Weights of a small transformer language model.
Size: 15 layers, width 512.
MLP neurons of a small language model. Each row is named by its layer, matrix (gate and up: input weights; down: output weights) and neuron, and shows model dimensions 320-415. Each number is 128 + 32 x the weight over its row's rms, rounded and kept within 0 to 255. Numbers have three digits each. A neuron's up and down rows have the sign that makes its largest values positive.
Before each neuron's rows, "fires on" lists the tokens most often at its 100 highest values on Wikipedia text that the model never trained on; "fires before" lists the tokens most often just after its 100 highest values on Wikipedia text that the model never trained on.

fires on: "197", "199", "196", "198", "–", "-"
fires before: "2", "7", "5", "1", "0", "3"
L5.gate283:115119142186170155156071158098129123115179153100201128100099145094105130152117076141183142123137183137124160078094154093125068125194087043089042110102090169102150125170139172062130060132154169082119171111157086128097143118152129166139113104131112130122103153112165139203138128129147086173
L5.up283:083153103145169130071130147085152136111147102136155151102092132167089154122090081106096144137117152130138177131142124076116071157151124104080147189107115144150181130121160156152186060070137134163124163117104124070124141176154110220065105168173141099072118136122138095148121175130088187125
L5.down283:203092141134126138124187104133122095085117122144171149148087158122143125104174083122169122098139073179131121079103168148157124140118106108145148138093098135102106109091133127113141139140076114086126112103141176135140119135137126141158090075145110128101083056130128102116100105084133153106

fires on: "1", "2", "erman", " Kingdom", " Division"
fires before: " |", "–", ";", " of", " |\n", "\n"
L3.gate83:064135091141128143129190140134082184125106123120135065107134092151191137119117176105142085105115118097124156071141126141088153088058166169126112189090181136135108175130118116169118113114145172100144188124119134060199149141106139131190131188092150149099116139180141139149117189091105143123
L3.up83:036120081082134083126162111097109190102100131144178094131151092157156168102106170103180104106121134083180157109145143128095109087103189145142148141109137145148134135133080078192121137106133168108155137095065138097182140145097097107160107128137142131070133140175125106154097197068123199095
L3.down83:163121142095123110106080167193172102170136154136122129137132168078111117189119112121106183130118153135166143141106104074128121194196121130084149076173109160113146095133153150113152102130115083170099106097129092189116137095157131151100126070095131127145158166061155145127092096106135124103

fires on: " of", " |", " /", ";"
fires before: " ", " (", " the", " a"
L6.gate166:091133102107161122109123110154084134117103144173090109144138056114160144136117144041160122143105134129063134109139141138105130125137138113144121169123180156171145104115138074100077115178134075097154133195106131117180167119141092183123099140138169125146207149145152112135118162103111098140
L6.up166:145086136077086191097151092178090123110207112099159085135120108135174110115108155108071091135133115126090113114150131102109131143199143120093119098187104139064114205158166096122153107128128124111181142122181130090213148140181214139101116122108091103147142132132098047095157170115146153158
L6.down166:144089101127189115051148102154082138136141152181160113121118118110099116140121134114213082077136142186108121133172111067130158124117147147166101157091157132130104062087102166128063088118138136118154143167121129079107123125090101146108129111179006114123175074140165120096131117098134091140

fires on: " ", "–", "uc", "."
fires before: "6", "0", "1", "2", "3", "5"
L6.gate121:124144063106134114037149068100173102087093077105127055161134149156119164149188136065091094171077051091073068133163139092118089144173085192134162138136135138095208183150143076162087133153123132125114144112106110072108106127181092116141121158142142157082128154152109081104140103081191163131
L6.up121:145089124117155111137139125117156176098163062123110090135142087083141163150170158107173159111114141075074168131059171143124099087140099078101184137101105111111175176184137143086126095110135113115137128166143169100126117096126144129140052149172141167173111144176147167110173127104103137150
L6.down121:070118144179136122141147149127142136083105154138127126162185127085165089039030107130140158154108140140091149104136103107113109139153064124092104115111160139106106115112162148152143153107147120144125096077151083113156129126127129113123065172135160127155149119179137139114106121171102106150

fires on: "%", " were", " percent"
fires before: " |\n", " |", " of", " were"
L2.gate70:098111101120168095122117097157140148113137112126143120126148084106115161103163158137115132139096103130128073128107139069079145127139090096151096070141100125109144123096138092121156159191146077146117154098099080175165117123133125171141144199112129231109159130176076172115102168140132142161
L2.up70:152209138112193035122099119194134129155116077121152139087131181115079085127110188117107117115115118138168199141091116185097137132154140130127136178145140146096161133148181126106118126113171154157119136142144108135161094063177071121103105112160118144130141142112172128123160165069112124100
L2.down70:114168099133126095125105120171145131158120100074127101063117141154097120081120138121120116194134121093109107159105085120100161143162146097136077162126126085111112154088120149106110100139109075116107155147071089148171091113156087164129135165126137194096126119111108139100103141127119139140

fires on: " ", " |", ")", ";"
fires before: " ", " |", "38"
L4.gate169:156072111109089162120135154121124135128131125196131158129166125102118105130137130095168087090111084169205125094151180150162098147145166088098095105091126101141113086154128095155144163095117164086093149138127111144126086145187094178149090126104156162143112152126116084079142132213182129107
L4.up169:083127148108167144147090104131110113108164174126095101139127122149152091143081089077095143056145123193174169077107174128092122079083135143073110098132131123124131111111111097166108135106116117103116126054163100139136143147086106125082153080109104164118150107137139144145175151163144129132
L4.down169:090115164071124131115165172074133059079165141122141141148129123189167170205144068122097111161151096128173164101063124111088151118084121101139154164174112108211110164073142133160123060118106128165122127115126147108084073164101130071177112083185119120105217050120155148125142068160114136133

fires on: "4", "1", "2", "0", "3", "5"
fires before: "–", ":", ",", " |", ".", "00"
L11.gate56:111118131112128136142059078154122119048108167142135117115210128083155134129119120069135049099130147112154150082132083088109154164128113106155166158119129118106109191096064146182107129090172151166129093115159130108105076149079193148164141116136098138121127105105157083128062080120081088117
L11.up56:117131112139129107122177169105144199063108232162099125121129058098172225118098116014171121106101117122197111161172134087114149152133143149117081159093090126136150138126154118143122172129117134186113132107129129149139094057090100174133150088159155064119081063112100098129101098112114154093
L11.down56:129107145135096141137132123170113123146144168123069086112140093174111150140123133096108132102134140102138097137137120134159121156107160087177133130102130116135147131171093120103069139099184108130144123090131150147180081140155107081184145143173042140200094118183169171126090149119206126114

fires on: " of", " during", "During", " over", " to", " until"
fires before: " the", " ", " his"
L11.gate111:135159132068134049127110132140108106115136117146108121147111126103163173167064151089098093098097150154117097123083075123094082099140116107091185112058147178156152124140136089127168139161141128128116110121120088080153151118087117133164109122149090108114119114137151083121129125115117220126
L11.up111:082123169040070129070096152165115111066127057102168110128096156127102144126129129120119196083176211093134105149095116123067125119182136105092111173094153186101115109071108136107135130180143126156199097109188065076190121119115165190147106159110104111102200174125124103171166120145163182157
L11.down111:108098094148130150070129131132177070096147065133132143197183184135161129088120115161151116102094162081151133092149076156115107118192112110174177140085117219097100134111132137160147132152134130064147080134120106064131146104162113119119163099118124083083149172133135116112144067098142110134

fires on: ".\n\n", "==\n", "===\n", "==\n\n", " ==\n"
fires before: "==", "===", "In", "D", "B"
L4.gate374:118108097163180180113111113194145133129129143127210059127138137115094135075082125195082112153195115139077137126109121166093142148101161130090106114126094126101122074121123135129099120112163097119117138134132148113112115117194147169153127187140085095144205184135125093103170136122087177187
L4.up374:202135140092119121121108147152151075130106170116190137142109169141158181118143112135151096182152142156025133165104120151163134149138126093127136141162117097101108090135098122158100136084075152145140117111138218102124146099146120090132143153138085076130170159184157100132109152151028158154
L4.down374:142076124058104137128089146109175105138093166173198113151154104114092105133147109180152114129159109142157145195088134146081104074142108071054221135080163162074128104103137131139117181116126142121069146123160111100074085122120156107071163146151064173098180178109125131092146132082119168112

fires on: " ", "–", "200", "201", "202", "188"
fires before: "9", "0", "10", "90", "20", "200"
L11.gate67:115147085144114072093155130115104118113131163228177039138098131108085107123150105138156088179117090112119126120149130076060108149095109094084126118121053105165153125140119124181104127131086181133125112158178153091127085082107103108098132122152121158186150136080129055132146153085106136120
L11.up67:145080096179102131123158135133101130153110127195151041132177072133093110153133105083143127136092072083166122167160112004107129159120088072147140156149069141116111108146085125155097120136079159104187101172134108101133081089115100141132146179127111124182110154049140147126131127124067182195
L11.down67:143153121181137124107145162116141104087131100116168093118138155101159152190093160118127113193147083095189095141143146109178106113130142125144102129102116101131102134116072153157075183132083128149085098133132151162122131117109080171130142114123076111147128156087112127122181127082079184171

fires on: " is", " mi", " a", " m", " ranking", " an"
fires before: " a", ":", " (", " an"
L8.gate188:115099148110115150123096132122167081109122088125123118127094130138149168108093143216125091106135087127116133156052154126113224156138112185124148151174160155106123165156125091155158160139189145113113089126119101143097123125153086124123108128138188140107135153063173123109104161081123075145
L8.up188:081119172090154139116192098087141110127143140118112144124182167153138096143119066159109137153073121104094115140053089149159192184110125102156140142115181130104121101119124111136169147181141104138112079204183159124142166109131137118184080132122150060096061200084112090118152118149108094137
L8.down188:099143089135154188087094140141130167156115089071101120160084133168195170129209150192115123117114210125121124185168137101136140121112140153121093194120151152161111126194125077122079138102155138132160097149079115091155141068124046142147093135106134123083130113183151093147152220082143155117

fires on: "\n\n", " mi", ")\n\n", " |\n\n", ";\n\n"
fires before: "=", ":", " (", "\n"
L5.gate670:089107137161129114101144050063152145092116117181096161095113152152126067139125099174129130154197073123107186162096209075102143064165084085121106157180133163140112113131096103187127131123109101141073150174132124129118101110106157151138108080159086149104119199175201137152128173071143124143
L5.up670:137085146152159142115067082069121080121116192130119140084124177153099089127062158154130093201164107160096081101086092111190135106159093105168106092136078117077097097130119125141200151171101113145126159129146120168156118081159151101153147089087058134137112191083166153155173104170147092144
L5.down670:079132130161137134144127123066096092199140076169174100085170177154178091084093128182123167150154075186100155093200175107107090162137131127123145110180114171093093169148110168150126130110121104186108168110135072124077142112112093182115132061109079098123115135107153156125133139112135127120

fires on: "201", "202", "200", "ug"
fires before: "2", "0", "3", "1", "4", "5"
L5.gate485:143127130084130086091158142114128140153126116129114060113135145093127145148153126135158139099125105146080097112095066136107097142165122125115139122160153141137125116133170112153105140126104133103124158158094169101107124130084074117144122085127078180062054107083147144121179204138185111150
L5.up485:160100084116152087057179149122205115145111108075161099129159167127126124140137122151147176124151129075131152100071089128121058127142158112087101122160109087107085149116146121134138127148085151082135116120108129122148102115143179145151106118139108134152102129104104157085125138160147164045
L5.down485:183170150136086156143101114084170113063156104145124184092126125126133122140130131094134101207128058134178139115114116137106141167153133082155094069148206152114124174097055083061090128111083094128118135075117159114112109148179147116100149126144130074154109054049130115076162105182119110189

fires on: "0", "9", "5", "8", "7", "4"
fires before: " |", " ", " |\n"
L4.gate760:153054145142135171129119113167161083139129148154124135142128113125164124120149167129151113141127106121171092138119129138162132102115113144157099092100120142140133142100233150122142127168164203085121100149140098169058100148117137132114153094109071143174115099187086115161146125164134088143
L4.up760:154101107133098166133116097129128111069121149166155136136126113119133191122156147092183108112138189077130120125155197083118117129081091138155093172097078118122059090147159094150190142122149179135130099106121128144102161082148109135128103126066124114144149108163120135122109164140156111175
L4.down760:120169083150130114158139137117093183097116093101162108136136134137114161173174144158076111121112184111074132124130182141132187116081134097167090131134109100107095126115142092185143143100113131200110138179130119152156134108077128158146112119158122129110084094106126170138117144113124057087

fires on: "\n", " is", " was", "Bibliography"
fires before: "-", " a", " the", " also"
L9.gate312:100098120122147140074130192136156150118058168097198139089136159135164108040097195146112119118087108148094154096119199102153087100140109086174081119123072141151115098167118150112153111093119122169107132111132084174155068163126129176145086139142195131130144177177183149152135156089167140108
L9.up312:109153099140099119105136079148116217135119077072151123127042126122075067129098123139131091132136119078123058078136134141144109144131133165106101135147086112141147106083115118104123194190131190106117158145115145140160144136099075120072101136165133119095157133140123177092158125135194135128
L9.down312:099096156130108161103142089169114157119076153126126140114099158110072128112126121175182136117138138123088160110072153091137096103086059112140129081151132187145133141114148168067124197089111154102090173150097129149130182126131049103162092108139110159127100110156139192195114114194127095133

fires on: " |\n\n", ".\n\n", "\n\n", " of"
fires before: "==", "===", "The", " ", "|"
L6.gate193:132149175137147117068136121148126118081142153129080126089099088134129149110116128120118119139128127140078137131130127113097121118090111147126139191124150108167185099126147166110113146126161081104163161099188099160162074156125061115111124110161088166099147161136132139097130108090123100166
L6.up193:114173145106157138080164123125087100095111116150086127146090079130141119165148153096117185116190115155064117116133097085176127107084108074064079160136156146099181119142121097193127131124134140144120130122164153111121066136097118138108142114157105140066181139141088120118097149098200164126
L6.down193:108105089084153114149149092129149115136133094128139171144152109113119163127156135102161083124117090161124155155131128095144115122075089115186104144111124156079132139119109137116119130128145147130158071085142162124130092110078158098093114147128204114081136149149125116197104144165083129174

fires on: " |", " ", ".", ";"
fires before: " ", "0", " |", "3", "2"
L5.gate352:137128053084149125136184152125144086124108163133131139147189103130108143169117178112172095168160083110077141136139091109127107110149119084142137124100101120131111090096150139172138043134096193164130132116138161082135101143139125127179104183132137130154125047130079161160121113153132149168
L5.up352:122109065141099130119172098127148107131101115107140129118146108101080182231132076088159135088120141115109120093135136160113143089114129168118115172101119146133170106159075062164155109092111174103123089144150166102083077160184082085145126184107170175120103172116120098135094095094118132113
L5.down352:084203190119149119143195158091133103181153169131176144094158139123096174128164126120091125197131134178118172153128141155084203153141125076147116076130129157173065084177121132102104125124130121158094098156066139100117145127119134089170093103109080186166131122164125105140102118154138111172

fires on: ".\n\n", ".", "\n\n", " |\n\n"
fires before: "==", "===", "The", "In", " The"
L9.gate233:122128122108086097049116141167129130069166111139119076143053181083147140152135150048100113184157157123128104100096109142093092086120087103160186093154135158064139126162109116100092153148165183127094112142084131139114070147124151075080120111117115100079158146123168142127112167155084113146
L9.up233:117061104089088075113144119185113141089136140099124148182153136134103120146041079056146134162087130125119182119060137194157132163109149132194113142081111196153158120081129175128095136111166194122149101085118166090101128160110147112119106141102129083123131118117105148055109110076203189078
L9.down233:139070075182121136091137154166125136097153153132135083220109139123198129104032151097100131120102176165142125055131138086116152131151091056133104149126132198102171097131110165073128156132190092144118096141100112111130143107123140124160128124133166109106098120129130117083192098116114176105

fires on: "\n", ")\n", " "
fires before: "-"
L3.gate174:111123185092132098096142157118140118136089112153144115106141084114134169089173135152154138121099139096118154165133177120118104133120200056179085119098101140094179115111128111130139145119129115218170108189130151079067135128127112128082115137187117116130115136091125125115119149133154117132
L3.up174:149102155076161106131144177156137089125130191153120154103167092089087119055087173208126106135106161109138184112118126125111086126090199081163111070162040116119195164113159089115226125105151160153138151196145161139058143183131165068098103126134140099110159143116149152168126117182150120106
L3.down174:118121121065155113152122132135126039112146166076104133118125151084131131101102138137108127127123139122118188072092132133139111127086162124142111090158078100104171100141101095124197108155153212160105142175147149128106122201106152057106119105153154116144185089106150155182148097193172100097

fires on: ".\n\n", " |\n\n", ".", "\n\n", " |", ";\n\n"
fires before: "==", "The", "===", "In", "=", " The"
L6.gate336:129078089134157113089115076148151129122132176126105155111113192155141118109109158122140125153162125118141151083072132123240103119048081102177070143157119182131129138092032109137120127116154092216160068135156150121143166172075104125075069110134112118117181162172060157137153143122132097127
L6.up336:127109103110078113143137101167140128100108108098043125138122181178122163116083167141108143150139157117135136060055105121130121082145137062198098097132167108124107090067100184170119120124129154135153099107118161118135125136095164085136087115171129129053134147162086083166104137162153139141
L6.down336:117138107094088126107131105159091145103115066133116090097110173103060124122088133120111154175158138116136135081123198100151066130128092106164070191186121145068171100125120166111126128083180157116081133138160104187101168125076092165120190103108144102101144135186087152144159121132197136126

fires on: ")", " of", "."
fires before: " |", " the"
L9.gate681:081160134195147159118165116103109071123115076181148102150102203133113141112079113084126094179064102118115160147094180164166123155145169145086136126159069125120143138141132154088114127112108183098153117175169183105127183153118107150173114140187080109140045118141065122141168131140105139177
L9.up681:093192203187080120127139167084068138174118102087192137104115136149095155129104146138071131136142115182132182125144162113142117088148112090125103159126131126136104144162146157122118181159126121173134135086129107145117189169131153114122140137132167078092133084089141068134140113098081135132
L9.down681:116095143078137110158122148093187096174120120106126150097110141107123074166045176160171160145167087098123210101134124130122102168152082128158167103195100118108119133147176168159232157197145155130068177154123165047118103143104085115124067129101139115177074156102104117152108148101187126083

fires on: "\n", ")\n", "och", "})\n"
fires before: "-", "dale"
L11.gate527:133093123136177130093119115136148135130037092084189079152141096122182194114123130157119137133146184129171103105095104175143104187118137162142119079087118066140181141147095103125135140133173183165154129159150128176158117146138130100079093135093137076130125120122138102144089177094119129141
L11.up527:083129076072101159093115127157077113132092172087145132156094118115152157054120206119149123087100158101139170107123218149071159137128108130172140129089115132147135154099069098121146177102148098096160114179075159182160079101158089122060070135137114121059066104107183176145106124156130093119
L11.down527:076104146145090125145170062165068196092139135059171155176152106131174198119090139139180155083107157155089105111096114101089147143167132101167158112085087153104083108083139153066099160121115138175099150128079113112081145102111148138165113104079227113143160109176144106180112112186091132116

fires on: "0", "9", "5", "3", "4", "6"
fires before: ",", " the", "s"
L11.gate372:168129105077119124115193126132152127176127129152125111159082162160132125140127120115076158131088100113130119174101072136173156144145156116152144163098157155119122158077129099090073160106110125140147158083060100107158100087117140173101159052068085154108112133106167114202134112108086108135
L11.up372:118102024120157128122163114102104149126108135124110128146102162140164197125122076085126141112091132085045133100122105110141142088156126106158064137135105131125146075094114142159116164159077102118172140105132200062107112110168085146133119091133082126151097161176123154120103208115111094105
L11.down372:146102125188151115132173188125110096071138132108165180103204113137136056185185123100086116122099184140176119142160139165147115146119112122124109149125148085107116071167188157151129096161129124170115145100123113154115233112106151137158110176078143097134139104095153173109127149092144090113

fires on: ".\n\n", "\n\n", ".", " |\n\n"
fires before: "==", "The", "===", "In"
L8.gate236:114116091113122088052172146181137093077143168094121109129110169173140103135082132082159142144097168110093128129060162166111070143135125097106139182154096131110124152181141174160150155150184191059153158157100157159119170185085116146135087089095111152124130165148125158139094124127166108141
L8.up236:130135126116104098064142152128197162051134177178142119131086123135103137154102160103113153146137143084072165131092137091139180128108116074100093157144115173112140098152109157141095145046143144162119103170073188150082133170081156118156113083154096098114094110205068092099118152097137176106
L8.down236:122128082176120131154155080078125079111112148132144175106116159126131127117072138158168090125148153094050135078084167110155128162127132074198124078169107163119114161149087166127101153138170166158189108121136109192109132179075104152098104091154127097107122142143142138146152127172108142147

fires on: "3", "2", "4", "5", "6", "9"
fires before: " |", ".", " (", " March", "–"
L3.gate456:163130125180079127123160160115097186084074111131169103153082100119109179127113090090119071143084163190171170117107084152149156145107124187148134199181185074133140171115180113113099168154160161180119161048110099157148170153062105116126153147119106091133128139101113146140119110125143138159
L3.up456:120143087107121182101199162085153134132217105150077133123132112179080108090089078103082152131133137191156116134085100136115131209141098147104141132094106153160136144186116118087144069147094185081116117112104135120179071169151108147132134094158165161121125149084122099160146188159123168131
L3.down456:122138076142127121080178166171130115067099119152133112106145139122111109146130104149124098186131164123132100095082105137103129086094101131146143175136174140103149103125188162159081121160150123137152169130129118040149199144075113113090137117122095058066140132108086116109081108121170137122

fires on: " of", " into", " to"
fires before: " the", " its", " their", " his"
L5.gate359:097074155107102144107104180149111133149129096109126093131113141169182146105148134140114095126116126132129141138109150096185156148099163113115133124114129123137162111149070188120135102105147133170125064167131157135155171142099105152082165113157138138149134071082128132102112066113110108118
L5.up359:108130140160125173156148126152151111103127116096129156160138172121111136150195147135111172133214085126186160084079124173157105141102185165090124053095129143154131131128128073152131128169179128173110111095079083102146102162109156085095155076129148174126159115150112097112098100104079133106
L5.down359:125081110154118182179133121172134168088077108084165105108090143205137118171101130122130157150146099133175171119109179103157082122132182172147190101134075077086189104081130102130150075151095117162132108038114115126144130106067121122069123079136135095083140107090134185120110109115090123121

fires on: "%", " place", " Votes", " classification", " theme", " episodes"
fires before: " |", " |\n", ";", " |\n\n", " is"
L3.gate420:143134168140112148080174167178128109075136165135157111110124149104147186150127146132188162168155100098157166133130092148109191114138139110171147078123093129107172167094150155135078154097156131078111135200089124133166085132153099082097127166122104135131121150133109172156167088144166093176
L3.up420:120110061140133151060093136112128187145129128055137095094120118063091117133142098115119068130121177135130142096098125130189132107107138129099115109074099128154202156157159102161142100070130112081083044138159079148202144131127147097144110105133086100112128120185124078226200112155072091132
L3.down420:214150106135148114163175153114188162092133116081120109146127151108103080116098125116126110131135145134125102118064173157143156159119109128129113144160130092111165181129169101143130093129057151080148117095117060099187116117167104106145099115154133129048093087172113103160160205123078160149

fires on: "0", "2", " |", "1", "6", "7"
fires before: " |", "–", ")", " ", ")\n", " and"
L8.gate633:121108153117124069152119153147138135121183107141158156145160180109111125133142142125137198120153165130110145104162132104118174151157212149080178081081054122110108082206093135092117154143151121117124115105120119113104155181117109123087105105177148101105182168186114126111185073176119094151
L8.up633:097119115095126081111103160130120164075162162179097133123092101084045147130134118153128173179156091131110147179166129046099117150084101111097168074144117117111132103079133160100145130166133123118110156177155142137078132105170105126088131095148162061097152169086123075113088200164098110110
L8.down633:151134123127118098090091152132123166154135135161147139114153101149108195115141137090107137089165130145087170200143063098152127149134113183076116175086127157135129152183145149188109145103143085188139110180054137161172079124158106157168112149136120157149085180146104134134132123123165127130

fires on: " "
fires before: " |", " |\n", "202"
L11.gate714:163077084131145182115154149135159071121129156185108124160119118170118134088149182116126075118117113147119073155145148156154083142156166190145154099157102140177072100147097164110105141100142139132111087114090073099114204150161130148118081146151139181057179124107132136170144165119106082157
L11.up714:120159084074103138103119081062143095159118131146154121132164148146174073088108119085056129133100086135160127036158114135127171198134089083119092140088206049088071120142105115054165104105126111157134171171146097178128129125145151135126099120113133070112136153108145147192167110097149130086
L11.down714:128134184059167178052129140089086127108101121097158162145111149124180120135206084180074102091199128125118126137159083139122132110080119130121102147134134096136129100152112129122154101125103109091141122174107143100139113174101150097072154110138116156105085157136195131053145124117125092083

fires on: ".\n\n", "\n\n", " |\n", "===\n"
fires before: "==", "The", "===", "In", "On"
L5.gate170:114128121185076156075056141125115137121125128145117140163095132123104228116096104091115103102097112171170167143067128095095138152082124153107178150118161142078128160103227156082113101173120146094176137134168131108129134086170152135136161146122142113115113141177173193175102157107124094104
L5.up170:143163081135105123076124163124120116145125145084092166142136208110127130187147081114074122142150135169155118155134162139051118128125155148067157100124169088128190156151094114125190094097113116142121103103167166085146160171138162170116109168145078109089122152152137121132158154098064102146
L5.down170:113169069111072189077073128147116118191117088135167123157106122116116141158095082144091106089123161116124139115090130148105187147189108096090110079135124185066108146088100122145133113151054097118136158107188126119093160154149134103099146122113104134111167126174148102111111129158131131136

fires on: "199", "201", "197", "200", "202", "198"
fires before: "5", "2", "0", "7", "1", "4"
L4.gate638:092124171184114074110194159130089175151125156124070170167076159099069086109146168149173128145095139184138157087115154169127102125130167149080144155175090076118184152175143105182114122108155105110110112127154157073129126123067143124112077114131125167103170088162122221161109108098163128120
L4.up638:131134143115132129120121092132081104119206109101142112081084170130125137143117176189132093133138137099160139063146130159154110087177076096099147178121113117113125111190143122126153122126146155080166223136114155162102159131151143132113164144169156122103137127125207117113168143190110086110
L4.down638:149153146144136134153157175111113145086129131161092164217095101108092092084160090131126141059154090148165101071096200084133058092118080138076122112117147111183119045147092141084154130157180098111144122096103114162098160173136131146144122114138167095098125088106084142109060098093133123170

fires on: " |", " |\n", " "
fires before: " ", "|", ".", " |\n"
L8.gate372:096138116092136131140103192132202156166119178133110073109071123146118161167177090104122139120097125097148094140130188097146190140081112160140146180174092134136177143082156152086109120140107174120090126168123134101184156127132133161131110094058132113143133193097140115092154196158135141091
L8.up372:129151116119165137090111132150146121079091132104077140143147134100152134133171131077122141130144120147090126158137179163173115132151065079185092152101130148103102099050074068105153158153082147100120133137138155107156133108098146128182089060118141097131148103167129079140163180153126158164
L8.down372:160090190083153146140208176092111140111105127115130131140073109176097138118122121174138164141149089142112133126140174148200082147069195140110161155131182130114132088158144107121092103072121144116122136092143106150136118154127097156132114137139114145133159179174126109101070149130157109109

fires on: ".\n\n", " |\n\n", "\n\n", " |"
fires before: "==", "===", "The", "In", "-"
L9.gate736:130108155127131159129122103146164040054110154127113116112107137117137176174137125111114118205111161168135084146082126118104160157202077061169071158146134136042139129123131119086161146163089155103088106145074136139076082108169162152151117094156097087090120120122119155147122097113151127121
L9.up736:153127073135123089135107108168161089085121174143171161136097146151102127118090153107188075150186166118168127090145184147128189155116069096146085158131118175113165177147158154094113212096143158078122098097083123135173081104093116129175076128117125120118183142150153143119095139120123142123
L9.down736:078130096116059122173107097158118080152133126194109141214120125143125155145104081121127109152110176183120161143102146195159168081154079082105146145147155127069087103171083101104148166158107166127133093102135112118152146126127151130149139068158151107127098135090115177105118142110144188107

fires on: " |", " |\n", " "
fires before: " ", " |\n", "|", " |"
L9.gate671:087174128145165109126124184136162117124098133186142119107194181102112105091130143124171197146182088207136107081101185171128142089116176107199067130104128148202115092099141101107100128148133141154123158154112135100176130099106135147155066131125138155155124092147147126121104201142142064155
L9.up671:116186135140126148144131139066125150175107152139106147165167071096137079119136132098132126140085110108105128102190175117129128161117099091145075187104098122084143102074093140162143126124129125072123128100114149105152131151125171140101114105123216096107115090176115054130193158128086094128
L9.down671:099113183097161099155184123143161121125157170127123126120171087108074088145155093184109145090111134109129093138140106105155123133133113088151049135136097147132091132093144112135121104086077141049162138129086106126138108097134127148091101188168047131086186137209132044067152111123095084095

fires on: " |", " ", " .", " —;", " career"
fires before: " ", " .", " Apps"
L8.gate647:130145129098148141140122123152148120199153131133169204189102116122101107102078139144097080137083153133178155113149151123171085125110089114117134146161114086098182067150109084099153129115119142117093113155129147106166100127104102125191102107127150071134069132116188151155108164118132063119
L8.up647:102074157102087182103134140134138184103132162164137136132091097077135122119127108103108120110149151192108149086107146104151118077095139104154164218135107046120150136088101129158118088141128133120127092095146034126119101179143144142118137121083096136118172108126167127077073122176139161096
L8.down647:131152205138145088195105140195124155160144142159110138135209120140093152124083180181189127134107092165171144096095121199193134146131089194134097119109101120149137120117132118105130166155121167138146132188130138122141191122101163133141131091123031152083139125092137116096114147150070126129

fires on: " |", " ", " |\n", "0", "R", "."
fires before: " ", "0", " |", "|", "7", "2"
L8.gate471:081104089168136135123119107146114144092140053157075151053195160144145132149113151159137109166171152095084102168120118132088111074124126074145139181135202102118126103128127069126080140110120178095144081114107144081151095093147162135105105165105125142092126124136102162158117093103106105163
L8.up471:135117091095130108121155126123083103022066148123145113152211123147097106122134055137089139153101090098156163176134135166114101146131157134149103175156114143112137136126155079181112091189117115138135169123101129076169119125153113172150112083126131152158072114167191125117148124146083138164
L8.down471:065116149072169188056198139138167135106151123116179162109147178144151093120126209085144070113120115113126206113205088094129144165137154123084132083127139137126150091127089128140099179128166196135094078120141109157104109063143175150169199102148102096045143092110151067123118176108158094104